config.yaml
init_std_qkv: 0.0341
init_std_o: 0.0
init_std_down: 0.0
optimizer: "adamw"
lr: 0.00116
final_lr_fraction: 0.0
MLP neurons of a small language model. Each row is named by its layer, matrix (gate and up: input weights) and neuron, and shows model dimensions 128-223. Each number is 500 + 40 x the weight over its row's rms, rounded and kept within 0 to 999. Numbers have three digits each. A neuron's up and down rows have the sign that makes its largest values positive.
After each neuron's rows, "fires on" lists the tokens most often at its 100 highest values on Wikipedia text that the model never trained on. A number after a token or word is its count.

L6.gate1052:506588500482553530529559451546586504501518536551475497526535568515550485557516468439481585527523503555521556490441440539515445523494431538537468494509470509586569424496553514455549524606556523539479515543529444549537438431483512483529511539586468481528413589453493495510482529478470503458
L6.up1052:482497490490474472541482513544503603469534495490491491516522504522483509560505530460498508439529477588534597479510526510587497553506471474486463530477487538509482479487581468466550479530531468523517487557479444531460498435559517407534439523539503445439531530471468524571514458522560489505
fires on: "won " 20, "finished " 7, "first " 7, "was " 6, "finishing " 5, "went " 5

L7.gate834:472523574541532412500497532515526517370494495464513501498485425511532556459483444494498503485498539441561437547513583500490513529528551434482493525467530533490493432472507517504450493432523494524493522492513535473436523499527424486504477468432580524505543511556444515558494554448516489515
L7.up834:506537582481505447561534516422537506497526565503492540567491479562611469509411441495519527486559489480492443581539531496487520477495463499493554453522490540539501519487526538517480557494531524477487467446514481489499501454453514510509448559487598474559562518509559508501511511475538503538
fires on: ", " 67, "of " 14

L6.gate1049:528581517481527514482559503512534466529459429566546502505522522491534510535485494504519470482541488469581539453434517472556494530547465443535513518478493474465599470517516443494492523454465531425558432481541452479504485491524440537550534507557509436560452541504467529484598488543498538554
L6.up1049:470549549445479540511557633549509478468538462521441469493549516547507493530542555452544434493448493459505517514545489530450548493522444507491512572539470495476438531516539518487478459501586486582503497494526496456429438501551521426458443545489512504468476533483470469507461537550489448537
fires on: "Ro" 13, "ri" 11, "tri" 11, "Qu" 9, "lo" 6, "Lo" 6

L7.gate337:572477529476479499512441494426527526447502497554475451544559545501516517470519440534512553511559486480456601446448578504557500522562487511414491495467527597572603468492522430461409548513472508448468486553518463557541480504548525464478485453554449495437497522461406606510508518459541472447
L7.up337:520465510462510492532455479521481503540464472551492454456555500499585551419515489508471525521548541439497497450497515473455507486526556514471457416487556475460513491547470511515471443528438500494489510530576481463520506542610494500512501549538440577516502529551443480526517466446422529522
fires on: "in " 38, "| " 19, ", " 8, "2 " 5, "; " 4, "Games " 4

L3.gate1112:527505583487517419467525466498507525517475474536458525492499554430531501531529451469469503483491488479472494464532524466543506508581462518473540496464474471536544542514550515529583433481439502488467467442523464511592546518458483490481441557521507479510429447526504507410583459557540465481
L3.up1112:498444516516533487485493479558476420505475467450472452499585515504438488549459520513510524481480497449466447531545567462477520507488483484460504533452489547506569500507540461427498512536474547506445570541524488505550493482511508505408478489490465492537462556407506465467594462521492485501
fires on: "$" 28, "£" 9, "so" 9, "^{(" 8, "W " 8, "(#" 7

L3.gate970:514470473484451485513460565446485554496441476525394549492500495500469494505520489501452462502472506551510448437476525502482476511493497535479402422529538449586557514510509562503504506539464487481464505534520506546475505490440482471514490451429468426470550509543464406534470547522510544509
L3.up970:516469442556484493522460521431514502489450511598439505573477423543470416529492539478544455510456527506452467459470499505500548429470447493545512504511544460457536527499461556531470561468505529483546439511509560526472494543551511521438506492439545434523524482548548539469456453444468603504
fires on: "\"" 44, "that " 16, "“" 10, "’" 10

L7.gate873:474533493497551410471545547540443443459567554503532507518544404484493489535450474478502486461518512449478529545443545522525568586525489469523458550433486456489458482478495502505538546476486531513483565559447466554441514574535552553411481475517544508483522497513453443453504536542493595555
L7.up873:494481518500556438526549480541534501466498466520465496562515508454573444478493546491566497558512469500488484601460503513516513547518503465471472503439477499438473470476467568484449480512503451539483517543470483534565509502486467555464500487493513510500546552505550543459534516537502526511
fires on: ", " 18, "2" 16, "9" 6, "Re" 5, "7" 5, "j" 5

L7.gate556:471442587500428447474509517425494548511519497483504459443468508507504563468477498533492503491498503480471438527472525507543547450445542466551552506451512474510511495542511503423487509503488574536519409557589578541472564535569501414507453433548489490512524460442473485557489563498433511393
L7.up556:515621474553504458524491463478523512510530545535573521492511542511509478553559462485474503538499503477472521505504487493425437473512461507501490457499496484513494491480525486559486513454490500442556456512536534472507579492423473466510440527533463550514543505441456465487535513444488524505
fires on: "| " 52, "202" 8, "the " 6, "–" 6, "-" 6, "\n" 5

L3.gate1255:572492436463534535452487468466472476481446511478433439458525486542459466445525463495475476550509529529476544511476485499478490493496489533521568506488460449515485455514472485545430577499506461456450495495489509457470488532588464483566426482536451530440533592526563492518500496586514522573
L3.up1255:485511515475462416446537493405457464467508476485487462477452512500518553523446470542518458494494519442482530450542496493492456488561504446521503562457520523543440509569521463499502486521489523496459416446551499477448465503494526522530476503495514497479479498483478416570520483489525442493
fires on: "sub" 20, "par" 10, "Par" 7, "$\\" 6, "Sub" 5, "grand" 5

L3.gate199:495522508507432524481559515438536523498465534442413541468459502505549511491529493490498478505480443511539526502538531516491415537462505490526535524520426545554521417433520440502498528560505476489508498476550461485474459513521474486418475546483502524480516558527556534489515523514492506468
L3.up199:525434474493525468456443453511450406549545489493534569510420527552520482488452477468523482527496484478455581538487550490577518413495478479541450560541526484527518511525445441552528535533547481520458482439516485565480444458498421522481528550519473449520568531488527495516495538522534488513
fires on: "(" 36, "\n" 26, "; " 10, ", " 6, "$\\" 6

L3.gate1185:477481469469480472486532503522542465458504448502504490569509516527498462501460466582524561456554440435465481513533496528443504447416524515501514549542506511554522516503506510495485434487436554428569482540507511446561468552489443547522490529509498532579592520495509516467531499529520458582
L3.up1185:476466457507481501481614489500494546461547495517556503508481484521507473482552461479463488479503561476545516526494540426482518492577479494520465476472460479498526431445492510494484488493394490498499494542404526523596495494490457497480401484505492489404508463609458558477513528479591459587
fires on: "A " 67, "a " 14, "B " 6, ": " 6, "D " 5

L3.gate200:501508508546548508482527497531520494466411403570513484465497499499477448538451490527589457460500439496531514501470484444535453480529486467484493454503544490548472499517551514508542489548517505517494485537578539491509516522544507456448564483466464530451449520515511528460518538568467479454
L3.up200:463545550510514460538392506506523455512441462425524445531533561556506491491502551527488511546524522470506481472488537487599495448486464516498497483485568380480503543438420428472447523532496503463489511510518466409549524503557516493460526436515497603494457547533539562427569494538465498501
fires on: "| " 35, "$" 26, "." 10, "£" 9, "over " 4

L3.gate66:526427502483499527533483509569520508479435561500457386487451536474483508505538531494503561542547421510478470535444470494469531466536484513538502461478505507485501489441523460541521506511490534494523444418515484524479522480469460514465493527505519559553476583527464512526506569559438432520
L3.up66:519429521471466487490489462598514475509520452492513461517398440498479504493525453510486485509491497532490437464489488527439447519479469498501550362512479505500437480539503429524544527484512525500523516470488497445458558521508417507427492518537524558520478522510484498470534420515485521515
fires on: "Pro" 26, "pro" 11, "col" 11, "cryp" 6, "Pol" 6

L3.gate894:551465508523466451498519469467508504444471480520490474538480496435482484469544437400452539454477453407495583489483509543529561536537550465457498544514453552492534452465514526444468522541548526475483478562482435437576422573442527425494441555519553497483542528491464528449513473506523470433
L3.up894:511460582482522468481457517495478491498473536518498436482533489505454462495518551553439502561554460501468496547445486518444504446503494456601486544472436482531484573485524529516488520569465528536502476534558477577520514486484509573540438432522505487456541485560526536537513516465585519461
fires on: "| " 97

L3.gate481:508528496471477489453436428505452421547495570435490502485492587470533517510407498508494461567498448491469620434516549497583478438526535466544447555485465512510470489461488530501482471570597491412531519526516437417528452551447521480452458491427525558501501450432539512476459484454459490495
L3.up481:585480531549513484476456401563407429575538521526504600446427540483457525520471552544424443485488532542511586433451533451599539530507560445497502495527460473518446524497480489559526459517474488462499490513535477540505492565447463502516473571461506515470552523539567506491476531525539471450
fires on: "an " 11, "Li " 10, "in " 10, "y " 9, "d " 6, "it " 5

L6.gate281:421426531606531439503533515502522476550480508514530482495546549421487517489484540467510528541595527495499527536479505477448528532501513501533561470457570520513538541399510540531531549510477505500537557520474530495452571545499431488491547437537484415482538475430438539493559557564467520529
L6.up281:468530432500564434560545511497466505521549443520484501516536485516476487484449497564521494512514449525489529558540398523411540526549499529538592482557494485464455540520501501474527542516497556443498422540506521464527524490496550460553454447499540515538497406505536510437519546572536489572
fires on: "202" 79, "201" 12

L3.gate943:476472535506428459495507502537536497474493552479476536460530459423519567544512526416536525504539480533411478467546469563505519544524472507474532481453468483502520488566574576456483427445506563515510488443460447457498507431531542506477506459466540463483478422504493481388568535506467507478
L3.up943:539496476481475415481468470525511427520520531435547492498571565548545496497468518527536558437517544437487510521527513537559540456502490524509517572526540474480554451500485524452594525531514567471575503486490528447522478543468549511571468472435585537586537512482592491488584520474487460525
fires on: "of " 24, "about " 19, "$" 16, "around " 11, "£" 9, "des" 6

L3.gate181:519462482526499478520487425501467436501444434527551451501434462464483527500499478483531504442483500483510514539497490538521535491523506477552516509550479518527560479512526471510472462521548512387472567524517474514553507465477570462542482518487459554437482500482496515453457506457474468469
L3.up181:511517560465539497522481512541479425414514514564512598526494539466424392502396460502450529496555442522513458541508536480518532550527513493529525467437541440499509543570547506525598497542459480548480456535553443534506518433504485490524482549489543576457512485538515490483569503536507480438
fires on: ". " 42, "where " 6, "(#" 5, "| " 4

L3.gate301:483517529383493452426470518544445559505526438476513510510531518530520550508462493453557472488541502529441496578463516488503432482541541464508472481448542476465474504510508516451413466490499509476460453523498503447499511498520488486495458477474507499527506488540423521528541512492513521478
L3.up301:458502459526469476443494489546427465467510514488501491500471552544546546540470553489515467548485424471431492563505546474528463430483552464525478467526514487479515454456549547499526485556537485431534555580518426471512578507415477511519471450489557593551455485479564456539460452507475451490
fires on: "tr" 34, "It " 18, "Tri" 12, "studi" 8, "===" 8, "°" 6

L6.gate450:486461515537491528502432501538464553515526446508553435422568434565497545468452466524447570398503483534497461523475571491513545535458498483473456497469536538545472542483447535433417463524442552534480524485500537559476485444527517520488455451512534512456527499393511492503535539456472522490
L6.up450:550482506544475471558521424510529568556516521515520476477469517511501473430406489478540468552488519577438501561517509473491547452478492417495471466531458473410509483398519432505487555505459470556465520507470527498521557426414483529439541518501516468522509499505476492515557497502565455530
fires on: "| " 58, "/ " 13, ", " 8

L3.gate987:530549472486504522551487455480505487440492541496489521558444511546558468509495465464481531525450484490532481527511607495504503465488551505514479489536490467578545528438441568425558566531532495485435514496564531505519501521443546439433521554547522530499513567524533484430424538511517556459
L3.up987:495409539463497487509496440475516490503503511489471451514410480467481474519492454371447495503443427552541470415436464505488473417519510503493490520569569444489551450446492506518495530481485529444432495455405532522499532469471457507504450449543511437438473543488552538439490488514496537470
fires on: "| " 36, "\n" 20, "(" 18, "\"" 10, ". " 4

L3.gate713:488537534498432472439507504535483494520522543552483466480544459526484541564515411435518529540545521451524483475522437423541478519548580493488532527522490563533493489547497465428555451520538545453519528514542525492546455500447474531518466505499539469538494493498506505511492553526591504429
L3.up713:491440464459505524490562491569470461552452458509498508540492510576538482441548492497440499492487518495449569535472452464531499474539506421507456514539485510551480494451519574544455530431540475533537510484547520500493479459517467544490483492514483499552466516560527492495549441509578525404
fires on: "| " 27, "a " 19, "attended " 7, "hit " 4

L7.gate1192:440463518516461421521478542566525490516536452545507454443517519497450520463450586523523536565529520488485489472503453511515500514511496470541539525462538515547538589478454490520458520508468399508480505471493545429501629466530458478614571487469528472525486523488510506501453576479471545479
L7.up1192:463455514479493515509475505502525454506548503547498470433484521568525548538402543520468497508540507487479440476462570519536420522434475548555531598489483609561500550581448530540563527499442493505499450538562442538552470483465469504510515477465543482468471435498477516506489540539491462480
fires on: "201" 19, "199" 14, "200" 10, "196" 5, "-" 4

L7.gate365:503486528501522492527500504531494603577482511500512478508503487520536498457446519547496584400539538470444498537449520483453508530497535507496533470443551491593482479525540478480420500555510472555415465561494521505504521446511513508509511452508431495550564468485431458557549533510450544426
L7.up365:478465537445513510491474471504486570485500536572481477547511528536552537475487424580495540489573496518531512482538476536510524455490522451511580504519541460492529532528533471477386478486463509477425570484534475476518502494528483525547425532520525484532530521466502581497445511496538519554
fires on: "as" 18, "can " 12, "may " 11, "U" 7, "D" 7, ", " 6

L3.gate936:441473447513465513455570548483497484454548473560425600503484586526540509469440429514529465508527478524509495453520472435403550553531533439497534506545464545517502491531502445476531483399503515512526452530508521472482453515538506446496424470533518533512523465535563474518424480480543453580
L3.up936:430481460434422398503532492460495489465491492540534484518525541533466523510435457516490532457499503423528546517505534529508490514542499507565476498563450472542548523576473456495509500475501477506502484454494505504504463493481464493488512481450485471587552481571515432448481563446505490546
fires on: "a " 64, "A " 21, "\n\n" 10, "la " 5

L6.gate677:506457517443458486451484559539525498483508418600489490464539504540523534577556487482455438547482506502478553502507513494487518506517561453422473451549516505580504446477499534522533468451489493548527441478472455459498458559492451571539388478466537500575555463528554451514399480472533557509
L6.up677:505560469473523455464503485536487517573444502476464499471595495476547539441447510513495556488525565530461538547510499456499558469515491494456521489426593500559536524476564430543541456490549461490484479528458559462472509463455497555489460507542529493576535509571470477533515453480563489493
fires on: "an " 75, "b" 8, "g" 4

L7.gate134:512527473482531476539535482482501525535520472478578448556544473539495544547481470475459500494531506446457566471526492488513473497387444442490556469469566534541556450461492551500430547521476482502517544473508476438498561562516450499484515522559404502484463544505478463522460451505521532478
L7.up134:577544488540487475534474517547490529509523421532471497523484537461498506495447449546489466437495483502570488490566524477549547527509539495518500479503534432469532521600513527498531512607480491496521493533438494435495482514495458462505474431554521469481507515502552475510557553510501496549
fires on: "| " 44, "/ " 14, "\n" 5, "Big " 4, "201" 4